config.yaml
hidden_size: 160
attn_scale: 0.177
init_std_qkv: 0.0316
decay_fraction: 0.948
final_lr_fraction: 0.0
MLP neurons of a small language model. Each row is named by its layer, matrix (down: output weights) and neuron, and shows model dimensions 16-111. Each number is 128 + 32 x the weight over its row's rms, rounded and kept within 0 to 255. Numbers have three digits each. A neuron's up and down rows have the sign that makes its largest values positive.
After each neuron's rows, "fires before" lists the tokens most often just after its 100 highest values on Wikipedia text that the model never trained on.

L13.down130:120098113148149117148075135111100123123110114108158041083150120054076119127145100134152143133098100115199136159100119151098078141114133115166155108129171156160119126140167138138126185127112146130126109115144078094086133107168088104133146063142156127106188146133125243122134094105145173146
fires before: " is", " was", " has"

L8.down261:142091138139129154093134113151187136088137130132124096148142097190072109122205122106125122139071134111192186144170129103163099098171174102116104136125067168078097177098084135124136147069087105127143177108163195164086154142107108144125122102133169129134101178133194140159063158142138089201
fires before: "=", " in"

L10.down431:132155107141129104180151141091104141077134107103115124104159122134140150145084139160138157233089122083113136136139075127106125107073206117137134133156072133103151165183136074132124128129136105114111129096130139217105133161164154067112103087145175171108107090133170097153089141131165146105
fires before: ".", ",", " and", " to", " but"

L4.down183:156118169138093096086068072177099125194086135116155135146141166116165104152100150081156162158133124175120112096120103111199162118158112139172129159155088182133139160133103103113149140146098075067102144135220128083072085158110091125099149147078120062143100090095204119090137140115155103110
fires before: "="

L3.down127:133092111072086171166145106101109121049109115121069124104147138127122141117093122103211150204164140156106143090169133118089182144126117108140116148072146102122147158122114093170127118125104105105175133162097123162223084119101145176159089114093117113185102141117146176109133158142188075126
fires before: ",", ".", " |", ")"

L5.down263:179067123079154189160077186112106082144117091153139079129131116132101106151086136076150098149130147144150142131194174078130033112097133144147132179105182153132135117151061143119142149154117125123134156130074095109141080179126083089096104124103094166134137099174133145156106170141100132159
fires before: "-", ","

L3.down439:098158163095153148130146145142155121155090101164130115124112130114155174105119086155149185160063132153147098092130068179138189133123100162112132120127139145140145090136100155131104190202191136117096123099114115123157116117103116178113189137105128100186113165134118095144114101069171024077
fires before: "="

L2.down202:143104119133090103109143128101145100166086134128109120116102136140096164077182100080133136090136076147176096115080123056168128158165105131129120111163084136178163143067124068120106064157132119126106145135124174101182116149158145139121142148107107182105150092124147110086174136182148133152
fires before: "s", "ed", ".", "er", "ing", " from"

L5.down188:172163162114126090136117118179140183099115024079153108110202108179131103128147151101145136130143070090148103147136134140144126130118081107151115128090149145103138130115118075119094160167130126082088158151067157177150104080135160155122100101138189173142117115117205112165080121115104115127
fires before: "=", "th"

L2.down106:145148139178129150144120104174129139183106080114118079141135123087122125122098087058130152117158151129191120110102112114200116132161038143089099084113081133128150114130137178110123131148146139080115140037210108127133131144128174106114170126134139161104143108094145084147111128080170153086
fires before: "="

L5.down190:193177158123099200134123156154136097160106092128127124155150105080083120130111173164107138108142176103124081125131140071106177191119118113109140100165103127161104075125122180149126112102143102104144110166084133139144107152102158135145109126083085102149070169098122140094168133138066124149
fires before: "=", "ti", "de"

L4.down178:168161155128110109153115042066146079134089164124156254132089174091125163141170145143109169141172126171113129102138138103153095113073131193139095167162115144109111107092094097130160114119067061137144160190111121186163134152150115143096150120126112135157098124160119129123122138190125098139
fires before: "="

L6.down390:101086186151111130138143111110144127153102099138061117139076145110173114181137155081174116118145065096167142177122101150196160080077172153141100100105126112171095149081118123148152155153100127147148111149087116122166107094115111154077149121130112137122157147083148080119117112126110117174
fires before: "=", "\n\n"

L13.down118:149112109100097145103106154092091153069173156131180127146120166129184192093058099052176131149166080107138173107184119106096144137157156142114110140144100124144075168067122071117119133191111076129161144122112145137163123115172150140099175170147138134153113154143139105117184059056154147074
fires before: "|", "{", "fic", "f"

L3.down446:143137137088172095161126106125129132170123131104164118176086155086150128169129189146115110094063092130151139123189099091139112123082164117156159159130139124181138165101121155098164183176069150138118172162130138105139193085090085124162099132101140066146109201185097134116135097125116080127
fires before: " |", "=", "{", ")"

L13.down23:137140135158091127147134109096075097161134105109122125159097111103150074151128107136126184109117177143097126100169167104189128158084136140153128104166151063082150070107147177135152129148184174085122119110151112107142134111122105192152101064102193162139104091066097224091167124107158137173
fires before: "="

L13.down159:141135134116113131159150084115120155114095149095117152132109175197114137160115108119033126112135174094171153135094083124092146152179113155139153112121153093122094114131095067102106100080095136144068117134083130152109072110119117137158133130184142086117164139071125017126081159146132071212
fires before: "="

L4.down387:169111161119168114092161137147073093164123084134127131106129150137165171142118157211126165169069146147114215092081064094112116119123114094072155066132142116121147171149147179108075109107148145123188108100099166170119148089172116127107119092165141109092138090115165122201122121124137092118
fires before: "="

L10.down159:102141164164136162110131078053150146139072065134107133094103056120158100175107128090117140166096181145096114175189100093087160128135157135157120115128142098154150119105186133093133087120169155085115093139097152114167172106185152118125158093132118135082124101149098164182150125166070160097
fires before: "="

L10.down268:108171134180099118128134184070114124146121129088130182130131138078123170166130109195112102205110128120105172108148133099182076096145164221080144111132090098172027188188108077107126141111131177148105173113121141166113133159136157105178172143141170172211128123140138085111151103174132151115
fires before: "|", " a", " an"

L11.down293:084213127106088128155150121101112096152159077156202100141057155135123147126137186131100145116089162150119116148123097099124152139094100144183122120138198112128171113154124077096110118108083117102194099117147172147111149099178116138163132082108119166115085078136134117132169132148113138096
fires before: ":", " |", " of", "ed", " in"

L8.down216:125080149147127163147137113114127096210114178127128119131093158106097128146107100093042111126054163099117178167138110181074100116128114170151144097146091114086099137176198147123136117072136099133157177156143104141110189173184138139089092131111097165150146170129055138087149152149119110124
fires before: " a", " the", " an", " well"

L11.down387:085133131114161117085090142159138109156105136162098134105145123076112119097114095099231134181063175090165138123094154142114160117125115076182104158152158106094156106123124128143092121179084136090119152191138168142099192104101148096156133096156120124160126130109136167161137144177146117145
fires before: ",", ".", "shire", " |"

L2.down327:131153148165063083183112152141110090116128124145099114126106137070140135107136145119136119127062166177097165093113137140097173089113216142142109158103138184101069132146130171104165127118152153128167110102162155086121164100092150143109121132108103065124176135167128115139163173087149135090
fires before: " |", ":", ","

L6.down192:134084166131111185117126068105161098124116147125151156050101144094136147141140159128119210106140124139084142154146162117130109138140122123127104150157145131106125084093154163137083144162045128154092036155115099165129139068166143126154136150142137032065140150091177140169074101137157119081
fires before: "-", "|", ".", "li"

L10.down234:144163123189063153199175124155115161113138148119122101159159074104180117124109116091103130139132103120128064186140131090141122103143131101170137132109097130148114131129143152171147110160166147111165144140145097108116124052117115163090101139151099126122184108069092136113135081192102168100
fires before: " to", " a", " place", " the", " his", " him"

L10.down108:107138139115122169070174158128135145137132130117121050098134105185087060141139119149132126117099119075142064096093138064114157139134065133172092133123123102101171150066095137147111216128145135108158097125117135123173125100148130068128162144097116155134132199132091158026180150152128123121
fires before: " (", ")", "/", "E", "W"

L5.down127:169131104217140168155149155130089142193107156144127165126120156128176142130156129120084167100121102069135147139181149121106133094146115132124134141092188162079142118185098111160138073131131122138157074132126172153108123136121165122134177126167125086138099156122129157135176093110161093131
fires before: " |", "N", "  ", ";", " —"

L10.down376:141112138178106074094118136215188154101188133160159189126112169073089165116143053156112150150073163114096110109120128143134115138105186105105150120121135151136169121095076100146110127170116112160123140070133158174139102119164134103146071107118133181153171082104156205111121111061127207147
fires before: "|"

L2.down143:157125151094159101040107197189145110113061086155145166079108122152080109088108154116089093108092158162106139140121106117088102142124177129124157130113126163100113054168123118114158093119170210101054142080153161140126103116170119128055101134136105140086110144121200085119126133152081074122
fires before: ",", ".", " and", "\n"

L13.down142:118158123088152136133130110100132083150114144127190142192141066136105122147106146145131128187094153191070131096152127104125127146151114079097140080107180135138085164160145109093112106143085068112147127166068087116170114146164128132113102066156115131106126121161080163132156152140194136127
fires before: "-"

L5.down65:099164204108171140156084133146133151133155158143101157083090153165104142118121125130114138095143121098168159193217109109089095142136146144177137138166151097100166120131148060102082117161156127083128129067098128251155105127120151125127179113144171183093125152075117171152117171108142144095
fires before: "|", ".", " |", ",", ")"

L13.down193:157082073142107127117156105087165106140176156154167190199128147168127174078130164136198090066120144090110116149178109138195082098146163145089113144117105117116167120070132092124131073090138093137119058110131111148120145113091182148118072133111155128084096103121161090158081128139133122145
fires before: ",", "."

L11.down149:148125136176138072107111104163075140097175118130108129187145125147134101156133161057117132077122114064099080137147124069128138204126085148095173087120122126127184055101144099117152084082165106099063132153092110139121134114174108120180134105194178087101162134120112146176137131143158106136
fires before: ",", "S", "ed", "s", " he"

L8.down79:127144139148081149175129132116081151086124124078145106060080135132120089126155152144129068144136135082089127131146136119117122074127112129112151114108106089102121127159045091164121160106154141202154129202142171158107123094120154122109187082145144140170108118102152125147057122142156174138
fires before: "-"

L5.down101:145056139121128150090135121117090099147116051193123140102130137180154029191107133115082055132123131188094121167117113087148128110094100124030094064173148089160110167146086144114191117089108158159109122125183154184131107164107093133149137162130164111101122137176139055139115114122136127168
fires before: " |", ".", " FW", " MF", " Silver"

L13.down373:158126147143110137109121159176092117120108105167157057122096118166139120098102141139137131135162167139092174159163141127054143094133100160169097116107193104182086133096081174174140144130122130115124140145134183130139119128132146137169099101098115255179139090103078130152140139141081131105
fires before: "\n", ".", ",", " (", ")", " |"

L8.down265:145062164098114107116079128178166167092131158164193081154121123134147114170116142105167157207120163133071112099128102068154103119081170078114154105136172146095130154109118102116122129116125135145098093111133105133161105044133129110194193184074144123116149083101112137144148090105098174102
fires before: "=", "-", "\n", "\n\n"

L10.down337:128136150145091143133131115150117148121116106132113154064087120097116136096164141108122134116165085097157128141163095188123102079166149148117126079135162134084150152099138134170155125159145162114099196148124101109189131118135140106118066138070141154115202144133133117096199134112152087141
fires before: "-", " of"

L13.down243:153128141176132171066106141080131135182111117155172118183107163138146101090164124092106040126117157141175144085099188159183086095133116131155101085139095099149090154104111154125157135181079106129120144150069108098154068149136148117122140114122181103120111104126144022120141187165145081102
fires before: "-"

L13.down62:153137152078143087142130098083095112124133149102112144078110163133066110101160125099128168144084111157080122083043098140174115092085123163111166139092176122131155131163055062114183177067072067105141102126139157132125166114135138141115126117092124160207107096103139092112098144135132071088
fires before: ".", "″", "°", "0", "′", " km"

L10.down258:192043113143060136092153119124088139099128154130137127112145145129163165188120155114147079120108126186134151136100150149110100131152085136174084116100106100104148139140116081106135175141188164159201126110114110099093140184152111101077175082092125106145129163136164106091121135131160098081
fires before: "'", "s", "ali", " |", " to"

L4.down261:154141128135090129136182107121130144137112060101139099156133143140136106153172109213146117068104176147097128132120149167156106130191167136120111151056157046060167168050152102090149131102090047134114112154145115124177147146141136118107123156164188203100110135116138101149123130111169141130
fires before: "=", "s", "\n\n", "west"

L11.down363:148168106129091115173133163103107141136179118155178124151099119149150114157152065122157190119190158103088090110142102164145115159093097140143146129074099155147187123105155120053120194145113128094148132143129130099096151138133135071106167131241172177133093133165154168081110125109152142079
fires before: " a", " an", "\n\n", " was", " the", "born"

L10.down182:171135136181096041158178136116102148121118142160161132115139135145093078087097118136134152142048150143138165125131161126095145152143148083069102148106128108102205107162074149145127128162115083133131097152090140131128152146123188141071070185148141117076151183125103142182155164019110141138
fires before: "=", "\n", "\n\n"

L8.down380:103109126121102123142107098106140133174135142162146148147144110158138117158169099144061123146062090149099131151150055135143140152113174073138171073156101151084062158106097122174114085144083109100143150075130087126163173103176124136119105100175139075161095146177101129170130121098093160150
fires before: " in", " by", " with", " on", " to"

L6.down395:070173160104136111123143083141136128133103121134079114202107101185145114088113128136094136143129130114071169110165118085092124167116144105131177103172150090130076176087101156094100123134066169129096069106146060130172162111135168160108155153182158108117154095167155154112134137169095145084
fires before: ":", " to", " of", " in", ",", " River"

L13.down382:151119120117087139108108085080129142106136126144103134140153104126176131116129079121121113159085127187083093117164137153087081103187158084205128148126065100099085088134111100173104172197123123120143172125153152129124159123145136158156093068111123150191115127134156115186143130169102185138
fires before: "|"

L8.down18:146132122140143125135202136081082107131135136113089116197130125184098118078121098135110129110102103123147120113115085112094137118085176127192160115170158110125157123116173144083119154125066185113097159127171148092055151120106144138129203063158138131123092127140072095165163130093160142124
fires before: "-", " ft"

L13.down36:130026120126116084081133100105122135138097129079093082117121088097097182134077145169169160075131148135138147126185153098103149146161123081136154126172161088136155158136161109163122127131148132170138146087106139115137149057170119146141095083037092137109109071112145157142127129138121167166
fires before: "="

L5.down422:109074071096065164117163145132146140122145112071172085184131149196087124125099124160123077113134156158109111140135165121140102065184100109087087159143151111112117141110161141201138123189170135141127159178117162102094147143102113120104087134112154135104138148062128100138167154097109129127
fires before: ".", " |", ",", ":", "s"

L6.down307:145044115126178121114143135165125150190110134110135102107165115144105165125124121161094110124183179128084134116099136122143091135166157114139163168102205116098190137129125132164105138147158127138146123084166126150117143121183138146154134124104075111141078066127126150106086145110106141109
fires before: "="

L13.down37:142138091202119115134180120139127104082129127122161070160184092072143150121114129149197127194066081103083128158086160159093147151089126135096138086119066133126147141107129134147088100105125153122116104130041128133177131162087109130115111162116055108126156124101062163109149164112143071125
fires before: "\n\n", "\n"

L4.down136:072151202136130122136141071149196119161092134103094082141101072145128103130105095175107172168178112123117110113062141101135151126042111089180187133098106162189142102082116132128162063126116114157092079131101163146094119162176186157113102114149146120130155158123053103147147115114139154162
fires before: "\n\n", ":", "=", "\n", " the"

L3.down126:129138115086079229186098129110115156192083152155140120148125129132176186125143169150153091138113098129132148168141173159159138099080173164163155125118100143162154189154093093131122177069120088193127109122127112106137206227141123119140146067113133123103113194146156115162137121161121155106
fires before: "=", "\n\n"

L5.down355:093149179109144130186150116129141123148133139106141137117117172093102112088165161143101170109111098062197134115145086121098088100109117151161125114202114161164134094105097119193123126119118118154089100150109083102082101154075071153118167128122088155091081127216073116092172196124162100172
fires before: "\n", "00", "0", "cy", "7", "4"

L13.down434:165150109124186113174162131137129153097101087075118137139193128114105142095139120170127186093117141115108115079118131128136108092170118147108122093130061181184134155173131181135137123174133135155121127143179111142119161211136064073114130087157175092126127145115098159153169128086083149090
fires before: "|"

L10.down335:156116095093125131098156116090192134158127108136095176137114115083138152089145178110121129190102106122143170139142110149146147154095184100102143101117129165127169120121116140102109107168157123143096141116153181152170111138119131128092073117165152156068097157108043179187122181164077054134
fires before: "=", "The", "In"

L13.down301:138092085085125137114107081104114097151106127122134113135118155117131131153156129128063227169089158194068180082127127129156119132144153067142089069128187113146133174133146093125124082111135123111078098119152178081137124066106145161150086099096126108114137090141120025115115113156064051091
fires before: "19", "1991", "2002", "1992", "2010"

L8.down224:105138114136134143155141101160140186134143125080053145124114087095131146116127160149089156165146121099132125127203171114149076140067152055111137085124144147144138132090110151115164090134176145172095162117075151068098101106135118089122150125138131164119104136144078158116158099176121087159
fires before: "-", "\n"

L3.down214:168144129121063142106162107125116109160081161130099087095199089168169127084190118117131099196157138123136096171116130128073145114151153130158194145127115119113123155107132100185109168128053119134142102127108090140184144159206117155163193124135172135104144135151148111089150112090146125164
fires before: "-", "20"

L13.down431:107145127110137085110143121112110149128136132101143132122101134132143094141173176150101087069109114146077117103110129151127055099186099162105155112117102105080112101180137125128167135121096131076112221155121052104150152101104133135126144200157084051153167096070166153143163085180092088089
fires before: ",", " he"

L2.down442:167149138212109157154114096107111119186072111095172108135124146097109137112117148176084140132134118100132165166093099129185161132124147148148096110137145105172073135151111088139119089077109131078156126170106150081189162116104137122114106133143086113145072143123061088102122110168167113113
fires before: " |", ",", "L"

L11.down297:135122189145102127158121098122116076183173139094111156106139100174161176069134154113102147102083151136169128149127103085133140144128158099106164101169129123193213100111115160097194110145135126129159112133129107101136137187110118101092096115127150142195133126133121095111138208100099152081
fires before: ",", ".", " |", " in", " and", " ("

L6.down253:114167128143144119070126179128137157092137122109140158102121066086100173157172147161124188084128112164138120102124126136177166113128127077139124141120109080137098106209112092071129158198132134094131202101118124157150108172149095113077139145070163085171162131074090142083093170159131110111
fires before: "=", "\"", "  ", "_"

L10.down284:177135167155165160186119129155184170114147165189121160121139167121162102108108096121128150119089156116075116066116146098188108158105205159120136196141056211144171084112120115123139162157131132109110128174136107137135218121142157117100078134173155139064159078118142123158131136109131169137
fires before: "=", "\n\n"

L13.down305:117115160149139083163082087161102104171068132125201143122073122131093175148163118055107078167118182141093086121117133107140182130169119177168153143152079086100202135156164093134138089130177148136120149102169170154114155130135104139153111123124136134139089129139097095159132095090134093057
fires before: ".", ",", " of", " and"

L10.down226:150101138132099133122128138157110168124176108136174117143174153138137142109127194142094122151109110107110101160164124088129104169147135085108165170146148150153196178117131155076159172148169123102087186195123104109065123127130145099161061123155168151069141091109129097132130097112172124111
fires before: " the", " a", " principal", " an", " one"

L13.down437:102117177116121202024117149090080146122173089135089140160145140164130097137144127066153100137108141110142148145150157102089129114082176119115119167082139156190140129159134179108130122157137111131171094127169180146158180157141178116157117134153087138107127135117065118195137161208147149133
fires before: "-", " to", "–", "4"

L3.down331:122121127137114127121095107087136112086087122132183079154145144153164128147115156108107149089117094087154142148186073139188127112133136162185141052128108126089119067126151108116137084084143099123145174174116100129119146162131158106138137190189082162147075075131132157167155151182144127100
fires before: "="

L11.down234:185112110164105079138137127128095133163149103161120154146138172146138149117110091136121087120135110136128157105149183083120128151157100118090130058093153189163126167133185160113139145065147142055103171122136166137158179143107196155106084118138133052169109164121153118142164190197122120159
fires before: " the", " he", " MS", " his", " she"

L6.down203:159149126173128142111151144138162187179101121130095119139184126208095168084084122151165090085102168129103136190090149108131150149162183128098057117185140161085139168137173125144130083151110126127128159152077135154120069140132157127115114099139109151156122074111151140167137133156176149109
fires before: ",", ".", " to", " he", " and"

L13.down360:105155137054065130160120119149181122117089179120124082101063103117135151108109147155179054063138193144089143138152102140165142153108150145170111116119106159167126142058148128167179090171139127120088141139139165124187113148134147113117100093108105098115164129192207105200163150125088066110
fires before: ".", ",", " and", " for", " the"

L5.down309:140136142102140161111131147124123091123132143093163183143091193111141121115140077099148109142125193149090100106153191142150122147142239113106158058112097140099151095096090125127153145114158067128180122123090104131070145097106102088179105149155099114119127085096046090147146159158120117153
fires before: "\n", "l", "\n\n"

L13.down104:119159104166144159088092161086090158129179117155093120153134148126158134130116097113086082132073126130145114155194173132096115094146093111152157130102160108118098167062205116157133050125160115133130147149114156066090140130192151083100144119139125147168117136174127134077176097167125129116
fires before: " |", "\n"

L13.down329:123113162096154145169151122108100151086109109116071170087128089091069075140114162136073141149113118160136152175169136122066124123131155116122159192124155138174148145179083157116201121102143210156150126091139178139099124120057098136106129169146111076086118139153114039150088135091132173120
fires before: " |", ";", " ("

L2.down82:120143061136083121131114161059109126142131117143206125128131122155141093185123179117084204108099119154117168095155107125115082091149111082102127085115153093151072136107140116138163132134139138119132163158147074102117031127116133179101130115121165062128148124118113137117123214107168197166
fires before: "{", "j", "\\", "i"

L8.down130:128157156141064079151135136106128148060097150214167154141124096138163123100100103084098127167054197105085113175051139087087100133131133181145134129123135126121137111095171155117102109145129108080136139118126088140070073136164153077126122093114117116100113131077181113076102155149174087064
fires before: "\n", " (", " and", "\n\n", " who"

L10.down251:174091160109098136123151127121136081123115138123130089162193143118143080161159101111196133098151040104119131164135144128104064138122152157136127176136142149150139162165164111166133148176166187155130147167165119101138137097091194175126152172153127161162170135087128161221098064164104092132
fires before: ",", " he"

L6.down147:114109116116122135155143095075138083109082114144101188133085096114155171113138155136103157163113122119137113113150104074151192114139150159123129125119174057152159157132130162091188088148097105171152084078128179167143151125064114151150130069098136160090108097164164090145138121156146129046
fires before: " |", "2", "0", "6", "8"

L13.down47:104164123137121084089144163057086182121127110114103135104146136113158141120117125127162141175126141141127100101087174079184180156155097147138133115174118161144089085120093072134189079104132119101191103134179098108108149144172088183147142122140106138177147154114145106088099124113099122087
fires before: " |", " (", "\n"

L13.down183:181168070134091122146137107145101141166084116084093097086155139147083108121102112161131162094102109113096132121107118094111135065132126091143091103095202156096097111128134141111118142080104124160106149147177063109103071050131101196144166118115087120101050149147133165094106129159133099179
fires before: ":", "."

L6.down19:197089120152124152122077159072126126157141144078175078123156082160119124179141138120176107144124119076125115133140124123146090096083152128087139147082097150119094110147096115123130103167157119153128132078134129111109163051179147109164112136136120105094086207106178177159158123157105167123
fires before: "="

L10.down221:181179163137109128133176156093145093112108090073135135126149135118159115155121090130174178103147137051138123096091084144172116132149093146147137110133119112108094109135115143161150110155130072130162147123137145170149159113185161088168119142145108139192143056093174152129137117061119092156
fires before: "."

L3.down213:121174095123111093082083150136144169162145189096081105098156132155169149161115126118075112108113060110155176125109136124131166177129112134142113109072111226129166164122151128126185160137133108107090129102113178094106095114154086137065123091183130109146087149179086126165124089133127118123
fires before: " (", "%", ")", " |"

L8.down142:111101127129155164109176127110126175091139147120092159163136119161177120157172159110142085110160104130146125093132192143139174138091160112186117096123182143116086126148105110127142150191088139127135131153180129130130074110110105175160146086153138158091087123115125155138122112157109126148
fires before: "-"

L5.down235:080166123144174081093160135177117083095114124068157165180067072154177095124135146157101132170152158119134060097114151098123128138109141091134129154179111144073134095110064112118109079090200142096169184106129159157175133155146122156150136166158119107177123148134140136179102120152183141155
fires before: "\n\n", " She", " The", " He"